config = dict(
    num_hidden_layers=9,
    hidden_size=256,
    num_attention_heads=4,
    hidden_act='swiglu',
    norm_eps=1e-06,
    rope_theta=10000.0,
    init_std_qkv=0.0289,
    init_std_up=0.0289,
    beta1=0.93,
    dataset='wikipedia_en',
)
MLP neurons of a small language model. Each row is named by its layer, matrix (gate and up: input weights) and neuron, and shows model dimensions 0-255. Each number is 128 + 32 x the weight over its row's rms, rounded and kept within 0 to 255. Numbers have three digits each. A neuron's up and down rows have the sign that makes its largest values positive.
After each neuron's rows, "fires on" lists the tokens most often at its 100 highest values on Wikipedia text that the model never trained on.

L2.gate25:131168079186099082104104149123151149128112177162172087160111149117068079086130115094202190175071109157166145096084119176095171125167151083115076127104088127139160150065146108132137137121128107068100085139144134159116148130111182166119158150138119115123136102141111116079145174110153122084121123113103139135082156100106129104155147184066095134168128148149129114098156147117114194115124139077140176103124162100126149182139134105143139100143117117081129160174095097103124157069197113146090142032172128167144130113162165165155122068147107138111147144111160131073102046140137165094101118156187149121203122121127122088106131125153108161092125125118122179105111156066155193159173142133078168147182103146121102115119025120113124141180151096112133125098122165079176106094149185
L2.up25:194167117133128135106096108166148120099099135135098147150068153083131127128192139058195155111145159181135133095002136193084161139108178114064109121097114141123143125070128126151132158181124126104078115111161150101117151100086115118149158176103137124083136092125122114113086155137101138099134110171141157143079139095090144166173094152099081116147099088163093081114157156126073150167166142152172169141118143106151124161139129112126112122100149110083101136128086080142148150064155117079123075086146123146170146167208125155171103068179100118123138144068157139132137047076124165133145118092156093128142096154185150152140146136150113094079099125138115167170124154103204153114163144112093153136163109181125124136105101115133104139207197107101098150092177188106156103145135168
fires on: " ", ". ", ".", "even ", "en "

L3.gate1023:115152134142105083120115140154132094114160147162103144159154120087162134167120139141136155060079086139068125138185108068102101106104092124194092112114145173094119144142158086133133108133151115136139106105075065122165175114087124137093148173136166109112173124105058136168177126172163068097070118143126170145124167165099133144098140154112102146144200056110122139180172103109121179155096139183075096101131116153087129191132160157062126096129115113056149206102131146107121095115173110200161072167152149115104098163139144170107150174079171107129094128138094127114113076178141146123142120108221050154095150119128047128109124105164125110118109100132087111134090079157113075126135145123142159131128134090084106084125148132137142150135119083160146142124064170201149152137102156
L3.up1023:112128129128091080146140181101183097090095097099061114141152149099125126088160089152163114182102165151097079130142123104095162114093108128129080103106152183118119101094120141130090150126165121146092095089154172127110179135112096125116154133198142139156153133125137112141182141132159156147124100106100111089072160104136096139116171127169137135130120107144078166127150146103098109177169118146123115107083113106032123162140159143118139127206087123065180187145078139116210196120149150122124150175119140087161135097148122113144083157164136163097083104133127131161145137109157061128145179115199198147131126169129115162156055139187170131121125161151188147154131070145150149152120169071150173137115176062157116124086102149142132034112092127109049129104054141157091107132141139
fires on: "in", "ai", "k", "si"

L2.gate676:138128192107090150141181126188148137134149100136142079089141126158148123078093118173090105107162150157127127172111103142134081121131177076124176105183160132030082149152094118125138160099157113114176137139062101111086128123069120099075053114148105138131179097097070108130135160155117144159153141158100110115178152079131164113135115123140093134122093111077050147165103176105157092076132021144106144098152128122118083163129076149120152163156112128130116074124136166157137126111114123063085155111232117148117160104161168161103166121158094110167094161127077152094134126152175194091098136233157100118141153163145175164111130091100102091134121105142147089179139126077101145130121121122127111129125065116128127114134136143150117141170148140114217089120148085122131120136114163
L2.up676:129179092125060152138119139131110118158139178113172095115134064128137047145091129153165084074130113113090137107090123072157138128144158144071162128138115095084093133165077174150150076130113113136095158132076138100118116078128138107152171131112125215168115122122124125111087134101137076143125170138152130110163132173133131128115133140028146115093105143069126161122069169139084101095167071157089114125191117086106110138177102105112130122133142067165144177141084137132175172114110173185158150159173150160202092130197111127102127121134099171162094153134093085106104121191111103129140139208115075096127104124175094139127160100127136079141064130154079145146198158063120122147120110159138119145117177108099155154160208103133119119122106151159174158112097171086169151087138133
fires on: ". ", "ach", "to ", "a ", "ed ", "ins"

L2.gate479:087126145101091162126050112150100116110121091160086189114083094173148132175066153203119095162133043113144076123130130131165093175126058134174126132168131087146159120123128178134160105121133082064077094143122137181114135145121078126204147214123147117070157152151132082132092157202102159102094128131152100093138130118159141100133157101166128123152157119150145126131114154188142117160135113057136075096099127134130148115115147135135121096158123118157172164113109110151118052150145112143097170094111147152112100141133076159119094113107161169054190132146167111145150160137080080093078097150151139158142171074165103139160163090155101137153097116094131067174140139084066126084143146188114114092114101114098177102147118113142136157153112146059119141181120138097108141092072073
L2.up479:127071123165096169127133124112164090174178193097105115112147124138103139122128144145137083158129078150124117104120144207103112130083131132169095126146148145134097114129161151161147139134100110146187148166081151091141172159128098174131114125136168112138135099162118089079036148102148144162152175129136089163184124107114199127144178082141140150103157150073078129147140113143165125205130236112195095104119125146153177076100124114146166147086140192115182149075130106103106142156107118090132145100154147114121113120169122117153103107132128152093102123086099123127128110128144097079141201174106149120089042102059141099117168175120114123126099124094144110124117112097148094072149117121123056142093046134101194128188173140153205111079092095155098149151179115150140171157128098
fires on: "is", "- ", "ate ", ": ", "y", "ell"

L3.gate187:153143135108068129131097088172132144114157192122137124187077171130034156142104144115050148114099147121186071131150125155133135142099118133161080138168125150097173074152112140126130085091122116121108082116132169119090093141125105115145091145104207077075131127104145100131111131119102171137094166055163143114194143160178134090112152081133089183130107109149129121102129125108099124172172109132172164092072164138122121188126111054165117129133084129075130145118105144169111115138126135106131120106115147110115085115154150135166081128175194104056138122089099184132095140151147179097088139153103171117199144224093140166165174149135057168098132118178079175174153134084172130122093055150105096160087105123157171117176109152138100122119126123121157108172095127120139098113094147
L3.up187:108102148059080142165087142166103101079075065141135125162129087105165166085099085097097153157180112108077123109122172168119087147162070116154104127159065117100157106134179145114120115143122144108130089173054160118142122142148085122117122098126181105142102159129150142098127109152098082093140146161101101125207139042174131155163115077118104171157153111100098151135109055113045144162164106184155189171135079106140120151060186149116127134090144096129116128144062144127129130179124131152106162110155144121073136119143148109140166075107120081127160066124112102113112143085180127118130121142197083112142118141126120087135181147181087131178170115118131133171116137110113084077196153106117082134145145174076105114165152128125098116152145157092147147167112171162099084179089076
fires on: "- ", "c", "e", "is", "born ", "ch"

L3.gate155:125119084148104070102119156103132091107120166147155143203157098151125125140104078084164063057193148074089109146145123171188112060134101082121115128140133153103110162110185118145148104071064118191085158146071074120100106127140158123066152089167094122156152132210133093135147140108111103156124089157166163129118073196152111160134116108083142113124181118158154149075181091075065133117102118114144076157134120104123066122102100126117131133145086161122097164135163134155120145131169163144125143118083178083159117163153126119093129122148129165095139090109172121129156137074118124050170082143151126125081173139164093088132165102108073066140127147136110192100078124097115126111139166132111169155113131153100180132115134176122152137122062163108097110133169159083123202137105165
L3.up155:068123168104076156075146183099147111105098156160110206147121063121089128118100109161185142178147138188129134109129159177109150147075097182126155129138115185114153100146127152126185138114118148145137182129144155119149124133105110146215162149115085143109057145153076120074145168144187131045114138060098108103146122112063139101142204165119148172161151116112169162152109188124090141114176091135099123149131126206143121072097152155145119124153149131135102122156160134135195163117106103147120179108089116148148116070140140107150108158129130088105156085153157105123151098192138107118108152172122182145113094107134070154147131151070197131106164130135115138079083171116159127188144172141123204146152135118208150144121152169153148118134094168120103159123160124168106139162068122
fires on: "ar", "in", "or", "an", "u", "i"

L3.gate403:065146141147148186070094118090122105118163143169136099145153174137171143129073137112113095142124153125097136106094119144167162151136145124151113097098149148138151139099102120155133111121066073127140140182125156063129099074121110130140170141115117144188113135131147098181152178149180112107171169129136177123113109128035191145150116142121136136117170154150123129117171125148048100085153119110130098136096127114106136146220076079140117122189163113045213128096083096180156165100127124067110162087140088122127076101075130110087142103144057157103113138102182101120093127177171112095156117200131111170156129126157121119127153149125135168133134134118175174140120133207187120108155082148203157090113162129142081074095097125161172112132171118168090118063136111116177119122104141
L3.up403:123096126154139159149151095204178139100064106107113106115123142144147116146083134119133134109067143114140122114069184131174094136082179140127099129134090148113117154136153138004084103118097135121156129128112078145108169091160218138160146127079094160156104178093089099226092111117128145183155137156056088131111102152070167137123143112177078143124124159130104164169174172133092110103182117101121094103138064117137139162104099115129161180095122134127126140097148079104138098122108091095123122168144143162146168129163119111094093144109171130151171096110107113127061081166136121160146122095152131180160173122072166143114098130087172120075165149101125117075102161183130144145151114184127172121168108165117097114147138113116139080136141118100022151152118074133187157085121120
fires on: "-", "An", "end", "al ", "ar ", "ab"

L2.gate431:135039136161113139108056108124175109175164165151139112152203109157161180088097119129146108176176149126160112121022148134084110121142190105064151136139107085136124102108134108164137109125080106118121132098165106095138166131122134070178136118058225145118159094125141133105138150108124118139106152132146168113098128122134107160156113118096111057064140139076141155201114162102140172154161072091123116102142141135165091144140141145131093112118126106068181088162141172127099139093128195141121163086135103122115093129150086136184170141103132095145111138148115149105124125150062180093154117185164121122083112113142094133099122096144086157096081125172150141154089150110125140133141139127188129151118107082138147123058152086186128076199034081127149119131128128060159135128145170
L2.up431:148065103090099105136059121149137111149142109114104074091087121135110135085148129102108142134202067114093139067109119095099084133145159137148197104177158110157104126099099143121122135124120095050116150080200120130138144112123058107102104175072107119150159134143108123076139145119062135099124147146132181125137155123136113122141173050087111188110118138103094174146161155120117183127169096191179118083170149144145074139107136119145134150148123094078113162119142147040110139144151203119109220114163141125128147092129089152087210136126135190071060103157130180082109163154118123092141125145154167124135117131177123138112180104052082087137144109175145137122108104111174158152125147133133183156100134101108099128074161152081107110167109101170113072103149117148150163123107143
fires on: "a ", ". ", "-", "ö", "it "

L3.gate443:068166131162133140142139166134138061117121174040113161164132147107129140108113165148103182119179130152112099130156102156151103179084086083209115158107149156142165073113133148133144087122095133202159178152066158099155130069102135158139138136110227141105152218113077135121155125073134106091095108118130125156101154145098151085138160201119169142069147136143138102136072127128074112161172105123115141062091155125130089145098111103040099039163113121109169155152097120113091088117047096137178084081181134133116118156129115090145077143129108079116082111116087106107149138165112121110071161146187125093130081135124113137149058097108112127102084122135092133134138100071096132099183150108110158161133107136143145108148146144122125152133154116180119160144145144103131151144132098
L3.up443:120156130079129127088122148098160141113099091132067142204120117063080112187126147122098129185080107113085089078113153149167072134111186138090162167110175180122093042156119108162125078102086152190076085133065118126095124098177125136150166127101064107103099084106121149142110123118160122106140096120166205159067098124063092114104083136095133154170054142158144126104134138166062135180142115083155112187118123167111134129163091166151174098134183136105128116089121144116170169095139174120126129085123123131122091174129075155131122133061089185107082099135120136078148127123085074132081158110180126126122067176132102103097119123108073129162107141114151108083112137116130130151076108092078125125146160098168131120066101103127114104144127118156148084153082112086167137120143097
fires on: "k", "j", "ak"

L3.gate162:130119051124133139110180068117180136167112157142150109109140089127161084092126105122098146124190176125117130148132079111087114116117080101061148138151131167107110117134092118146073159143161151142163161087149144124148121137165122086040122083155128150137126151079171125121182154134125087129089177111114172096096095112147144145119180134094123161108052142138093185192082110131100116190127127092122116162105185140103186124197099186140094084148151170114134097112187060175145164157132075155147120186114140170123144122172119152109100164141192121119104091116117135129128133082158122116141115153181136088145120202167182111117135161132152155112138169148123151127160104048105163103148209126115158093069095104157076143105119148112193090117172111185140166170130117134131165132161193
L3.up162:005097135135120099102084149104120144109132129121127152054130167168154101111146108145113152169099124126113085133130124153124091176165096145167177136200145213097178163104154135210084095146076151079090139144198174141144107156107129103141128128072154112147176116125074183080123143175131127157154103074094153163101140085094179120100104138080153147138135125133161149159074112140089140120075129168127089169133105112176120121143129109159146125165129154099115120112109080106117185138129177142158149126142110104133083162148132051115122160144098068160118127070140109107154130136082127126141123167140119140192109075124072121135138173069176129151164124072142086072090086114174072191133123078071093114147214126140141117169158107079154107111147148159120131114160141126141148126105145
fires on: "ak", "in", "i", "ad", "ki"

L2.gate574:080072132138114128136152164165135137148128199041036163123096095126173088150172101107094111167124120147147139102175144139097124118180150186147112051062129145139133172077130110111115141156141136109104078092137096125182152085069162164154085105096047123095158089150092091079124138130105110113069142115093114089148113094118110137128104080121126094162093141099137136141210136118109164149078079161066103106133202144126145127079111128143122101144133135155131154221116146108125102158171065116162167077152161092127089114131147148096113172170122184104118124116124232134089082086141150126122158177152114082181106153152125168116150148170144130174095121169115109128127119121151102157137163155166102122100134121113130085157091118176105161134094093108168142156169170137160125130161102
L2.up574:139063136186141112151152164080154131073158164068129155127113109152163101114151153071109149095115095142106111079152124114150108140150141116145131126108147095178137117078125132120144095119190136137095074095177132152180155115148133187155134162162085133124136152101081090138060133126157147122080177138109122092134161146139104113108157140115132069163177134097151115115240157139031166197128088161145120175117166167096230119091117146083161142124129122172121136153133179121117197129178070094120127122146118058095084094097182114115092130165143090142114113130142126145082117102111214093109135151146075118130165155120119168140156160177187146180097064138155128135134081145120113193140184159140153148154111115153128090142124111117093145137183117131158145124127141121191164179159111
fires on: "==", "\n\n", "== ", "\n", "===="

L2.gate648:169120100134114106149081130121075125121126115161084121147174127095148093090174116104104159098145162166188161134089139115087165090181166085131102161106081137128090124128127112146138090096104126088122161084154081063146177125121121162142135095085116122165132097118113139154185125166147092118206091177127171128082122155118134071132108131119160130113110166185160193128145128125094157087085129098127133088159100082140132141162148105141107121153128164053171185123084209137132071111100148155107135115151153186119123170158141126087154132138087047118199150134107131141182111125120154103199104217145086109112086063155168132061130167205108157155118160144133157116083086158070073097107142142146148144132147138136173098126153069122134133223109117131116067127142133115153107111124135
L2.up648:158076163083081093089160118125051144131114071134152159124150106116175121153098082062119163096101128076111166124109069197081178162156151142090145160104065172163123128146105129112115133173058147096120158144027127084140141130155158102134179142091081178069131143106017142155089153114169137096130123121177098154130124149095129085113103150153095137178104100167132152164128102178156129116084120160096121155167102163133102161137139192113067102100093111137081121113116146128185145121137140139160129097163129209163125153173187143160120110197128147100120125118108141064149105176121126098068138145156188148184156095139165134144116140144144139077101180116178118164176149098192118132121177151135098137156127151122135088146150105110112093102094160110154117134154099118103151152134114
fires on: ".", ". "